Weights of a small GPT-style language model, trained from scratch on English Wikipedia: rotary positions.
MLP neurons of a small language model. Each row is named by its layer, matrix (gate and up: input weights) and neuron, and shows model dimensions 170-297. Each number is 500 + 50 x the weight over its row's rms, rounded and kept within 0 to 999. Numbers have three digits each. A neuron's up and down rows have the sign that makes its largest values positive.
A block is one neuron, or neurons of one layer that tend to fire together. Before each block is what it responds to, as a language model described it from the Wikipedia text at the highest values.

Singular one / a
L2.gate799:469517511540462539481499449578575475480450440465536508529495531567578441578586459499522473482497518522582488518451470405547469481542587591485481455510412573477476520457526432521553460549499534442559484534540512461578480435468504436537563565558519592547545420408450567546494467512489602464557495466486420578554502482544479543482616528547544399494451383505492427486601427515497547495520
L2.up799:512506431472510494435468398494520563505542562506512508457512448557429433559496496472521521499686433479497539445526507510539503550485429512536518525642581461547498511491527491466524527563480394518538482514527418479490542593515444534567532388413488469439454518471450398496452414437562474512432443538520491543395485540582549543493541544468560424399513477430638486487447526475474502508553

Clause-initial subject pronouns
L5.gate64:439508509525437510508454523571563490491458494409490418484522453501416446533446470573504567475481510550451447478490427352432486443405481539535530488555588485575454508555495500475572521517456499484453569507512502488507471508636499539439491486473405498443495517515554522476537482459546516445447502397520478541550497440476458429458524470473448547466526499483483531515509550585470586470445
L5.up64:481467443475556469502465462476550510518531520490482473513480485484462497569486491491515494471465553544564582481500435563498535497448522471421554400518544442475520491535496447453449504429487575509526548511564436415469507369540462473549437532430525544510521560534516464431434449494482475522416467480472524505537464390486470489585474499565515520514440489441496433522431502490441493429522
L5.gate150:540519584522460473542496491526496469586467571437392464555521487536518406472440574553465447482510533482509531510546513417549446474513514474487491516491607485406542486501427497527571526556503459509413478448478496531545553544515509445517463534523549515538546576632443518467509440372446511535573567456478452544475508444554426569552528484507504484529482454474499507477464500471467437491520
L5.up150:500537482512498477483480400583436477501493469471442457530515569542485501499391528564482456549519532431534419453601487430521443506581426483531500529416592433519533446493445490465569459479495511456502505460523490565515509525547387402471422487606475556563452556484510463426544532539519624479557458462549509461484536493457424573514491539526509504394528508420476527503501485515427509393482
L5.gate169:516557554463479502504468515497507531496495482493542511441482476500489522498471462478464461484502552514483477499554533505472452604540494471461473439512422573488479483432460485467530559488390525448504472546573590449444523514573446465512486530393412405490471449518483562475514655469461527454563482539508578526463497476469494430452495597608623518535534524568477495465442489502447372611405
L5.up169:501553470471568553528516453569495531558526411511500578500484481548511410440493515482557444475479474523503585454545537462473445566481490495507399536456506496494488474481512580500517462488458451467455534555488430530516568404365418575480598494483383464546496534361529581515395542486457511491498541569507544459512437498520511429522506558521516475565408560526507372514411486499475508438560
L5.gate208:470447453499397468432494581474550550553483458471560438422576581486574502479619557515510528414416500548423521423565407487558447544467402438495453558450575531477536456450462537463522528448462444481533504565432539456560545511494472572489465494511472507467478594549511436459524416493598465453489510568507530522535476541409531521487550426490496554533563530476452421368483505457478454506432
L5.up208:429518509592412491470506552478508518500407457451498518566523480552542502582523515427526476470443493491509503591537552467421446543484491405523412504501474580549520535439560561385381571501412407490488562472462490440475454476528545529580450532442456457470517466530468542566454632494527482556524638478464549497494444444466459532486477500460454519575482555413533506398575517484555495491536
L5.gate377:561506536495478547439563464487554543503492466537452505503463535495456465499536479516453533520509552480497508564485459430515549526489441540535496534456530646454446488475458498526553446521546465461489582532543548584406480465512461431463492472527519451451475627460496505436426530482476443501505525422496494508474456478484389468507455517510519492567570554514448501586498545636439432571469
L5.up377:480558467481505604485458518539499465544528488490462546543551565479421481546483541428510498456484553422587445465417627521563577475582515422367458464487537474548503658499453515508490546535505470521509516464453483538441458442513496504470545522540510528530431534532481605400409523479492499476536461416473499488504470638492520498576383452543433504506480474452532488545543474499548582456426
L5.gate430:520579431481373440514530469524532509519494532476548463447503528551532531539497610406542479425499511537471553552541457508546541434477451578480452354425562553544583541514473500451480537566463436486467533442501532491528512572570613544592469499502511462483488481490557517455462485535486526494450431559558532494527635521437436451553447555572495451402470509565591502556465548461508522437442
L5.up430:448480381493503528442458510474474479481460485480549399522499546458480498509448582466423495467582469480540523530468486523468473547549415553554487483485530428550495540474499517494497595547487510391439546426519512510473512515427519495429605528457686355399475510548560479476398504545537523509478638475450513558463528454545458492602542483425484492506491443467450519552472428465447471567454
L5.gate461:413525538527465502526471489522453544529400524480479479581498464501501426509576515382513463513442481425481546433510416494458537500491540474487509599419471528481526450580454512431516511404522456443474474492506545430502498488486622437464501465515565454440428433599501592478514509449541412514527584533607472404569473544589415407474545396582484512525559534587528502527472586520519487477508
L5.up461:467414534510502522421462556513628474472511549544468459614417554576545478481487547540459479528387431580439499451499400436438512553488480523498494414660608477526615486560471521495512519566531519509519575531476567464443546502471476438561451499466472605502488403443572490500557476518539619554497515573470511431493542487440504420518542503511495541516442524498462512504470494407590499476428
L5.gate473:476445432547534478552476557542475511468563482451524460518392488566397477448444529486525536524526392474411572453580551520433517440415521490473486560445537525493432526569465565533489456493415460585456433563596542561500495505467538507509435464537538468579512514575560501529480478505510433497467477558557595460515460440453435522516500513433525453412482477390553474603507442522473425590529
L5.up473:422502524524540542512448597559515462484556529512525424504512540496390505485438408505506492535467493520483473580418553439470612469507519525474497573411401437516498503534501532477515484524456526509495475460508492616423495576503473398534417485497473408566573473556531459482572468438401433533512467474458508570455453481456506505552526586477550417507469546554473517534536431501556485412594
L5.gate546:514511488526469543609398528548534523478569473505472402478525387562601487497494532579517511561538575446483574537394476438472457518585429490530397509523485505573499469472452533484481505521440480474448503529481518599573527413530506571399536480475561556498471477540532483484492464458477564495560533430533461635505549459506401567570515611483554487469491554468423466490467605496514465529506
L5.up546:473493501565458424529464561469511504477396529435426452447484505639514385582453573434499414565546493417518529494572516523514390539556549489582369552480521554497549515468459484531490551474521506416423470464476506560529523508450478525502535518592540430499526509407418561397505469467511485442537521485489525457451489428455521499565481490527584539475502533434431545459549476506572466601527
L5.gate550:547533457628503561516517497558499492495482529465590466512465450495555522460505462482530538529452521503519594564470411473477589437470535517458396562478468512538526486419489549484421565501629466538541477522519458595420534508458533571512432516440482535488538466465465518530495491645486523515579481396457495623569419563549586493509496440565519491528514441527412475542527534540578531475473
L5.up550:457430509487511497482533485491502439409556489501559542440506475438470452484474508505433508561449528384509511530463417487473512586512618474501436490460499505581459439486504449506500502497548471503390526436486456518484569525420523552541386519545491514513488572462426482399452560470482639443461484604539522550546397547493513472487449520527569480508474493479476541553530528487435603515504
L5.gate848:409608505563483384516542503387449457584487532405581538415450515489522443532461427530556563471421524501466585480553535534492483519425514453510502534545499555437532496520536515441546543406444437454498429551536466545500566533426538408552474486476546513513539481487532561509541516522588498458507533498522448466449432505420447499563514517425553509413508450451426514518492543483498397485507
L5.up848:519496546516514470465523505580428448575473608507410537523475470452529520526537574413553508473405432524500473504479529529509444493603483539516504357523550437447452453540425468479548431453418453465402436448470551473484460525428548493446494533514448493474502477544426443411507534571501554504512472592591417502531368469437428535481452431589545515594519493465429489459544446534502505525544
L5.gate861:571497385501399475480600396419503471548471558513486539476456524529511446530470447545379514435560471513455513526579574543522478396553517473465423509504528494493486468576482525465544537453425564475381505392514461504517490435518482488592434458403508484509538481547547575551479453427444476556519440509482516521502570515525496509507507535448533529568584494459461486504518543574494452486516
L5.up861:455500469496499428473519415505448565547524526513470513551500488418528445514522455539486447491474531593376511481497486506477552510466489543520418433546555555459557467506469501550517529487550604488421571446500531478494552447532466524524403488446607433560478448608472483467521536501523538561489446492439531458525461541504513466490498530489530608560432472477490458485540491520539470464479
L5.gate905:476473561495551534549505382543485390536492473458546530610577572527545549518541575494469542537456611516386437486496507499568464508452573510444456525503453426510501482461542453502526529551501502500551517571523613465467506531457476523522570487485531568453462584490528585504572654519460487529428489549444496406534499496508463530502614547526516491403382528521522431546403518468516423574523
L5.up905:571482406514482607392468414507519475462447296373508511516482585531525510600470505563503543541517560479427516487452458565520496448505498544419448520530539462500554552489499498485507531594484466488499500504435551526462581467499564579422511526536543479473546539515507520581453564444509520537475525490488463583560567443556441478511509565562555490491481512572509491559525387501357411493533
L5.gate1208:592521527504514547447381532516519534539619406472538466517459499553552434475475500485555563398449470556506543463432576490502435449480506511541509537516511521574525460499557522433588480557518385491435460497522528532544466550571620469522518504525459337507449500517510424551458520587370436505581458494401521456460540550431538519600443517502428614566498495547438493439520469424506421534536
L5.up1208:520475580465588473480479426509536532531559495511554529494587394496459514537510461519533494489465408486522512477525459447605456485522494566466535534447455505519603446508429572572613421568480436513475434497499596480542423450486559512494445469508418434540406525557467531453485571486504519520465366548518478406491518511472551513504472511527509503517516401511530483441518504459477497572553
L5.gate1237:508498568498541403505428503472515474525484489489465446518503441523470501549435477525500451443528438513523552467504564432409494474525499504485506464500479388501523370458488549495586576541468596459484526556488498533441436433468397458529460443480516544476485557640466471543473413371519501514484452518453513614484544426541441430511505595482487520521610440419462575546430519475444396504448
L5.up1237:538445442545524423594451487492520477592499503480495604514509563489426425516456498442526501488483486469516557423451474479593476482601470490613439485554602444495450468501460539610503594447489506527451492533518518478520471456518541509464491516558509402414425415642502432508474488506599555401508533498463572520497500487501532434611586525601526548476436507509533501496473504513559464459493
L5.gate1316:450575431504470492541502401552444587479440551523489452487576488415467418465533438536464527543503511507469467397522520478514427421576481550590552531557514567593479494439528398510483561515495591408536461496565557545541459511526477506459493447515529535630559530510544555469502484496552532549526431477369518462449497589461537439524471524461476543485374439501543602531457459622529477446455
L5.up1316:443561457485613551502634424535482412460505471553544477534530499503532491553490372474512576519509531513446506510568484549601420522451459609444538447537588548562504541498423462452477622515469553532476474498533437481492452536530398476507596514513547555527517497500531520457499528501589488479523549516485526455471538448523403365458423550557535493539516517521507510517449519570526466383474

Article after preposition/verb
L5.gate22:470569417507485503506513536521506512469498536441435521451454577468465480618518441520484507467485464434518523547451544473490579411556475477574601519442463543469506604469462468505545541555465496478425396612537494518425506577407477466487544486437476625496415490500437539464503531516488563502543588494535492522613527434520559565483574548548475586529408433455532436529434569487524552567522
L5.up22:598417480489512522537472578406485548547510468461426527477462541530531451439435465506466533514488396542499547507467560393519541467506521389506473479447496455435482501473530581562446557522451632570572510494492483428521510515559627481517512506550553491451467452462423450559428513578515429517506550472483536538604504404438502518540435469373471494511509522455471529451476647545439427503550
L5.gate63:429434542590419461549461484520531548468495442559491431504459564513530547537433541442480570451548463387477535549525456566443504608521482515549492490590410405514502489483543507448536487526493388468546469520436529506594563541382571557516582461465582502486536544567462426532535512543522540610460451469435568459499438441548521526481496415504426566448512571512451492463446503465578445522427
L5.up63:448492484460362457479545486568612562527492654540431541422580495474487468534514490360568442469414507525557485548526437552474541492329498536563564487429557484462542538501515511547474543485443437467535523563571492493438564499558426511546503566418537499473463428456542505529449501474547498554521459511522504483539514429484574510486476511485501480472534521499545592482471507438559572535471
L5.gate125:494504520481445437516575458408604466490544531497518558455517597545539483473497456564516492596546611476389578510547477515541483534471456507478525449521530382404513474537466431474520464488530506544483528501529559560504505470444453402454455457459492481525512521483538509475455512551454601499475460423511552521448592494468531473668519510426409499554479608490526422496473545480489497550484
L5.up125:415461523547520495528488507471389446458479511548537539487562566472455462500537433520539487439396493524516538433520462505479386520510458425580455553486506494495444521450561523456530521506463557600522466353543484586426581501418566524524506418529481521523549516481659437443500415501445496470419520525494559544459500529402542418667470601484502438465572540463486398530494522524543474625569
L5.gate250:510612445480432528477434511455593477522528507460458566425617465559455621526557489467465484484449417473485482478543403533492494631448487486458569471494573547518457517498464502505448550498462470468517555544477459513480495498521560460503533528504460406458481574533463409404507565525567522464547488518408398436508430438554489576529455423556450468524480472521528512556486512538477446485477
L5.up250:511475468572588475477499362546506451581542533494404554453418467480476486580524517526486462552443492524472528503523406526491414404498466548507467513639529435580433452476480434480524552499511500506437490520428560539541477491505505544527647471460503582520545565481398555534469582473488497404517500471416478459528471519515377510543360466462467475508585538601573419463484447528395430496517
L5.gate313:467495560464469467532550510515506469458546585471492414543541539541508495586574509495546547488489489518599595492509521442494553506436556492502453482474487459529464551461515537456530444515431470485470549494521553474455434470534565459450470463466531464476371421552487555576554403478473614463557495512567576491443427519450475542526557555525406408555565540430465499432474522479474469531430
L5.up313:386485598524476501517559504334491540541490500508510460487533515531492437570500426538504460490484538583467457511520603483592472493447603560536381521635592538562488513465403502546461495506498558579466500507462550530524525500567476547445512427510457517443563578522495495463520425551512525582501502421564512546590429512378499527538505464509519624408469586406510482552474396499484535560460
L5.gate333:513505489491452592564484428537527477386626461440509506375454524542471442578422559467509470521499517508393529445443567543533536477389531519454569437468590411374530565524538507436567509420537399507478469507501519446414514469550557436472473475514497581444463527590573628442478549446406594489526498431432573511480566462516571481543606484515488530453569516453512560643454475534479481553528
L5.up333:507483450460529594513499510574488378473470478475457556534548521569397431516495492494430535523417511437518450534466484400468410578481490450501508457508465472486490489434468497521452471559512583524504605516505400415425482535459535508619451506497500521577525505476455544551518557476474494419455539453568492572449516568549487438494503478536477415523438455582457495587495479507487453452493
L5.gate455:459610425541530539485553365527375491467479452365504485455461551463439511461463501578468481541435500489519521439512431482515558635492568532468575404488526548477517491516431512492446504533450429479496372531457492525530524498439580464393392477431451519523498598492497574487501431432555548498458422468419468489514452538474553463459407461487495498515592499459493500486519468530507453531563
L5.up455:485503508525466531536462570469538435472561514478454453445563430515527540540557520456577507571443545536537495583518517453498432473518456431438570441571561476471472535564391459458592526522508495511520620518615534519543433503521462458568536512530439408510532511479476569564506565533537447537431543550541435489432475510445476524552454489480424481465457523524540530519445447485596502579531
L5.gate573:475486405514514610610366504434537415521524470490493572603477503545548607517539463438507577389512478512510498507521525625509522449459478530432454522453537520510527520530515556523553518495479581451601495490579485497449476538520551503420493384561442547479521473483466482442580641476540474479524493516504485492478492567519500482531509529491500517521586496562476429543497572445478461535534
L5.up573:428506479550458550526460493513510463502569534559492519492485471576478470513481523480476512472477507466484530506470539510444497524525508587466538585444475613467431411514507543485515412517501514428525492388425436560407511519510477507510524466476541614492452499479543521438530534387468431455476569549604510457496512581467485497529389479498512472484526505568521523507482525517558527543525
L5.gate642:528457563428508517548526481483497499495549474462468455559529527516409559492469529555448526466455468493484396405552455464528502445466509488436456650538510630564486426499494541597475449483554507559501451518486443616483535475475528423477554417498565497532545438447475439535500521450412453455509597491491477541480474491502478423546478500548479457439463445509437497450545530570574448531429
L5.up642:475543413512562515479583536545583443492546505488459508357537421441614487413543517516507433548515464499455601607473431433552488524470491545527487426495440439586526514595506571498553537558482405545451477419511580591447561430498542397434576423497469533447562416519504560511506405498443605558542419558462494496483493612423464486545517491511534545489464507478487521427517524501493386519451
L5.gate664:507547579493517535492577472485549436470517499556512523603457520585475515533567494546466518499548542450534445530485540528496489506500453517364507589431529508504545513442495455504516485524491556480537605453542424524556527515477494526616544433531443586402509581576495522454523476453492534532476460426528461424516521589563458545453533445515526499476473505611587499556479572421484536513447
L5.up664:470488444517405552494516498476553446510424497455543614597489497527588488514537506572496427438518564462571532575488597501481553450500551407470554593476496594424512521561517436526525466488475450538505508508493525519495530520507613433473542413522464495536464538519605480569514469449513474442419544559503532601491552551495440507600468487548559469522533466568523563506548529502460538571518
L5.gate761:461523496542501546439476420477412414480488498584422458553466597443465618565488482465483510627449571469543490527587467524500539422450479500518437569542522506518322560485525523438532490483493574465477433471561412485516566431468490504487539464474473537537577504460443571606475476546446481512472463477536606506492535520476436555566495466401557607529460470461539556447469508504430438523514
L5.up761:526513480503493431559534524561411445426503546382507506496504524508474637596437507564546535570580464638438469516434433470461478465550583545536445549438521422436459477495554521481597501432456521496486510540544485496460501521472450476475428552470510472596526467477475453484519409560480517520434373512531606582490494508460445593494489525429517419570505460429503535539508493457466475509546
L5.gate898:444514538497449495486497534548497434459534585501605407604471451572523522476578538545521399653477499411461463522495525518479577591492516458546473591437496495542466487514516558556432474490452518411483409563511497586549482420583572392410526488565568550574553508475550454466515588562465542537462500457503544542446474479575431503474586455535477434525565528384536496506488438505557536526428
L5.up898:486565500510557473461535568501556504528495539641490450491399491587549537554626502453506487445473457520376507454422539514560478471382562521435525489445471382552575561509574509476491506494631505568575540449549602518481507501521582421498503554613515480494525602504552569515491559545574461432592479392528523504495467528518494451434434542497529551469443469486488575502466461435529532541467
L5.gate950:450468548546495497432445463481508434499555442470442430450479533523451442397571494502522598435537501433511516498534413522486469467493537538373482505516421522450428555518553574502528452523481455418582521489481493531518485499544578591415487432544472502455488441516455547532598482457495437531529426473478502482498495473469540516473462563463466436627539445454523581507494552440558527463462
L5.up950:476513577524457507505502521558493453563478562438437457512477475447487482497513548494538537482459497516510497522541566628480506427493602559518497504595501569556362530556533487407476493528481532454492407482512569494500485427543551554496509476587434419525501489505578518524437587371451516450505527517513485566495526536520533519460506528532451488499516491387526463531460492442479562566456
L5.gate1160:538513489408453522600479453529515549484557396542503553479519451507518414502467527487375434525485537483489478486543483473544550514474577508540501486474574431476439470478437499486538516544467551410487427497553517492466515449419497494467497494544474567429419588542524499440479441529426548409557509588543529415425506506479511459495424471545585454524459552445544506416474591478529469432447
L5.up1160:517554582478488571550472485496556458489537539472492558520471491520526505560471405495480504507488488432511414540403451576510423479475497496459530484573483508477369583470396440463478497558473507504441544501542551447552617559514528525467431490490467538462554458466485464540383553572478473493499443579504523509530474530525557452421551546483456513435544401545495440540473462459464531511569
L5.gate1222:481575447504462542528474457621420525589590534472430504472522465525470535514465524439437489561440563559429514511461534444529473438421536411523515495509631474561545556471535563537551459540471459485571518473473447617456528487556598499475584435518519539503507538589588443458465529448399468504560545586582510535492487482499512469584492512581444544429534497481577456480553499471459438535399
L5.up1222:504554487493558544540464491442490516552524446572494520520427378387497467523499489456554432509465529520462443414484568485572385499465418505488469470570559515562463428474479535555465492560504397544440446477485533497525574507546436445511499516575585463554419440438489461429487536457462532524403482415456430467494535382468509420545505539472570494543410535457487448542436454552612460579491
L5.gate1281:491505499459514495518544428487530489563480559613483519546411564528465484522526472549437560526515531540426506514572594612466582475533570528435384434568521448510551457432516443454443532514544494517499414536597495493536409431462548385437452401466555595518573525505536530639532554522490521523473518522557488438589486517489486551459488491390474516427551507428526541484467587477543532476502
L5.up1281:505525413520480513499560411473514505528441533427550452579595425490468512444514449496485453462479407580436493442530475441507457537516601492521487554514444563535456622567502497423535361465597492501461483426550559540453508421485518498491606559452435595535582591546492542505471513493445490524459482522583453530481479441533468484476481579438508513402489498493403572538559453465461541444584

Subject personal pronouns
L2.gate681:550448450431557570495484502607465503570452497449558502478575482474589521488567483531442501444456488575556432467578421378476450600429460492558450469444530469431561506521484471453475556470519579411528480480437531454477488453622429522458564482476658481465568472592430460432472513483437528528533504467423473539442614465496458441476576532489520514554441558493532509473460470603483520499444
L2.up681:472567503526437459463485553573552513486383567532608480656592613486528466472461550492573534459452488506466493506528381442517477558440516570433477508546545498442489496517438557516514535423488554480550478581543507547509533529469458465471408485571484519481532583543516547508462511404495393448591450548441450550526514542406436511537574549520491461529391534569524482486484506557472546476512

Dates: day and comma
L3.gate236:489477570457563501476449475492509485526604487338571564513492485475515481452586462480512514460469553471584467539512508568558441529481613433567499542559515470462480496566477413539534481517489478477490462563484490454428415472536536458561625441573473519474525462538458610561479502621522554562450532482605533551373509540356506524577440563459553519491518433450424527434455499462473480480561
L3.up236:465453495459439522503597658446542524510598451495544571482563528507454478522538391520527470400488501427438508478519485458493478465422542501515532428518510422415550432462433480443560509488558545484563529473561486507577556495580593546562555554468437444559456511496429564476393542508507517469542574445542456546549476577523501539579480464559522443495494584553517477580533460466532454551490
L3.gate846:493507508617523467549426440460486542603542525398526507451491583494479568464441467502607530497522482458365453455465541440509521548470576515522507594569516451479405496527541467455449378503470576533422422504530532512484532508587497524461546430538518477448594525560515384396563543506543434499684482425503558522460436504528493517497491413475457513547414496529441479537438536500532482430468
L3.up846:555519522488474567468451414514568637533476426446542462455532537517540505511517497494564566583502532562520517437437526387451589426538515395452442551431494425549515463482569451534525462572584461470394559476536489572385504561492545418479561560451408539448511525456428530457521520519469382455565520485548476497498541588447490465527506423459465467487472461536441459432453493475481541576604
L3.gate937:519548553473567547593573471517462552423534473413470467529434473540542521549379489421601388474419485524489416478482433491535556519433479462493480545483487552464568487547467528559566453464444536457555535523587493504536510452499513410615532489440490504531623458530471474502571493561407441523515464470535460510567543430516487532510544375450515548584521483577543455510400467552510510478433
L3.up937:527582559549538544539562438371511563436522604584573490445480477576527529451554502531490539509510481502506481483529514544525604531532560515505526457407460482538596477478515472537532523488512489509491472370516560458442561439444547541533454570497580513480544484530447539468478522501460564542525465483433467503525500554423470597514522585447423562397457512561485510443519554579462463568497
L3.gate975:571522487545521531464462473452476439485521511434516515413490475511489558464482538448561512506369482525589431532514558494443527469432597507609549487531415525510584458486501537425549460431392554632453598439493549512559545540466628506470540478539534535556536533466480454513447478495432597448414542487472483371445507521477462478533490541532463535445451462533522461499428505484494540462505
L3.up975:550533475508499538473501397458438407447496530417539647495375492603543537451459534443558468575482503592443493579438562581488461452506510505498540577528473471466540454606443547510531489548422500504475507519484413566552536440572525589492461424434554521504511521493436491500451449501590566463508436491477550438496527519526487500577519427391457591483507474520501489474470458493487487499495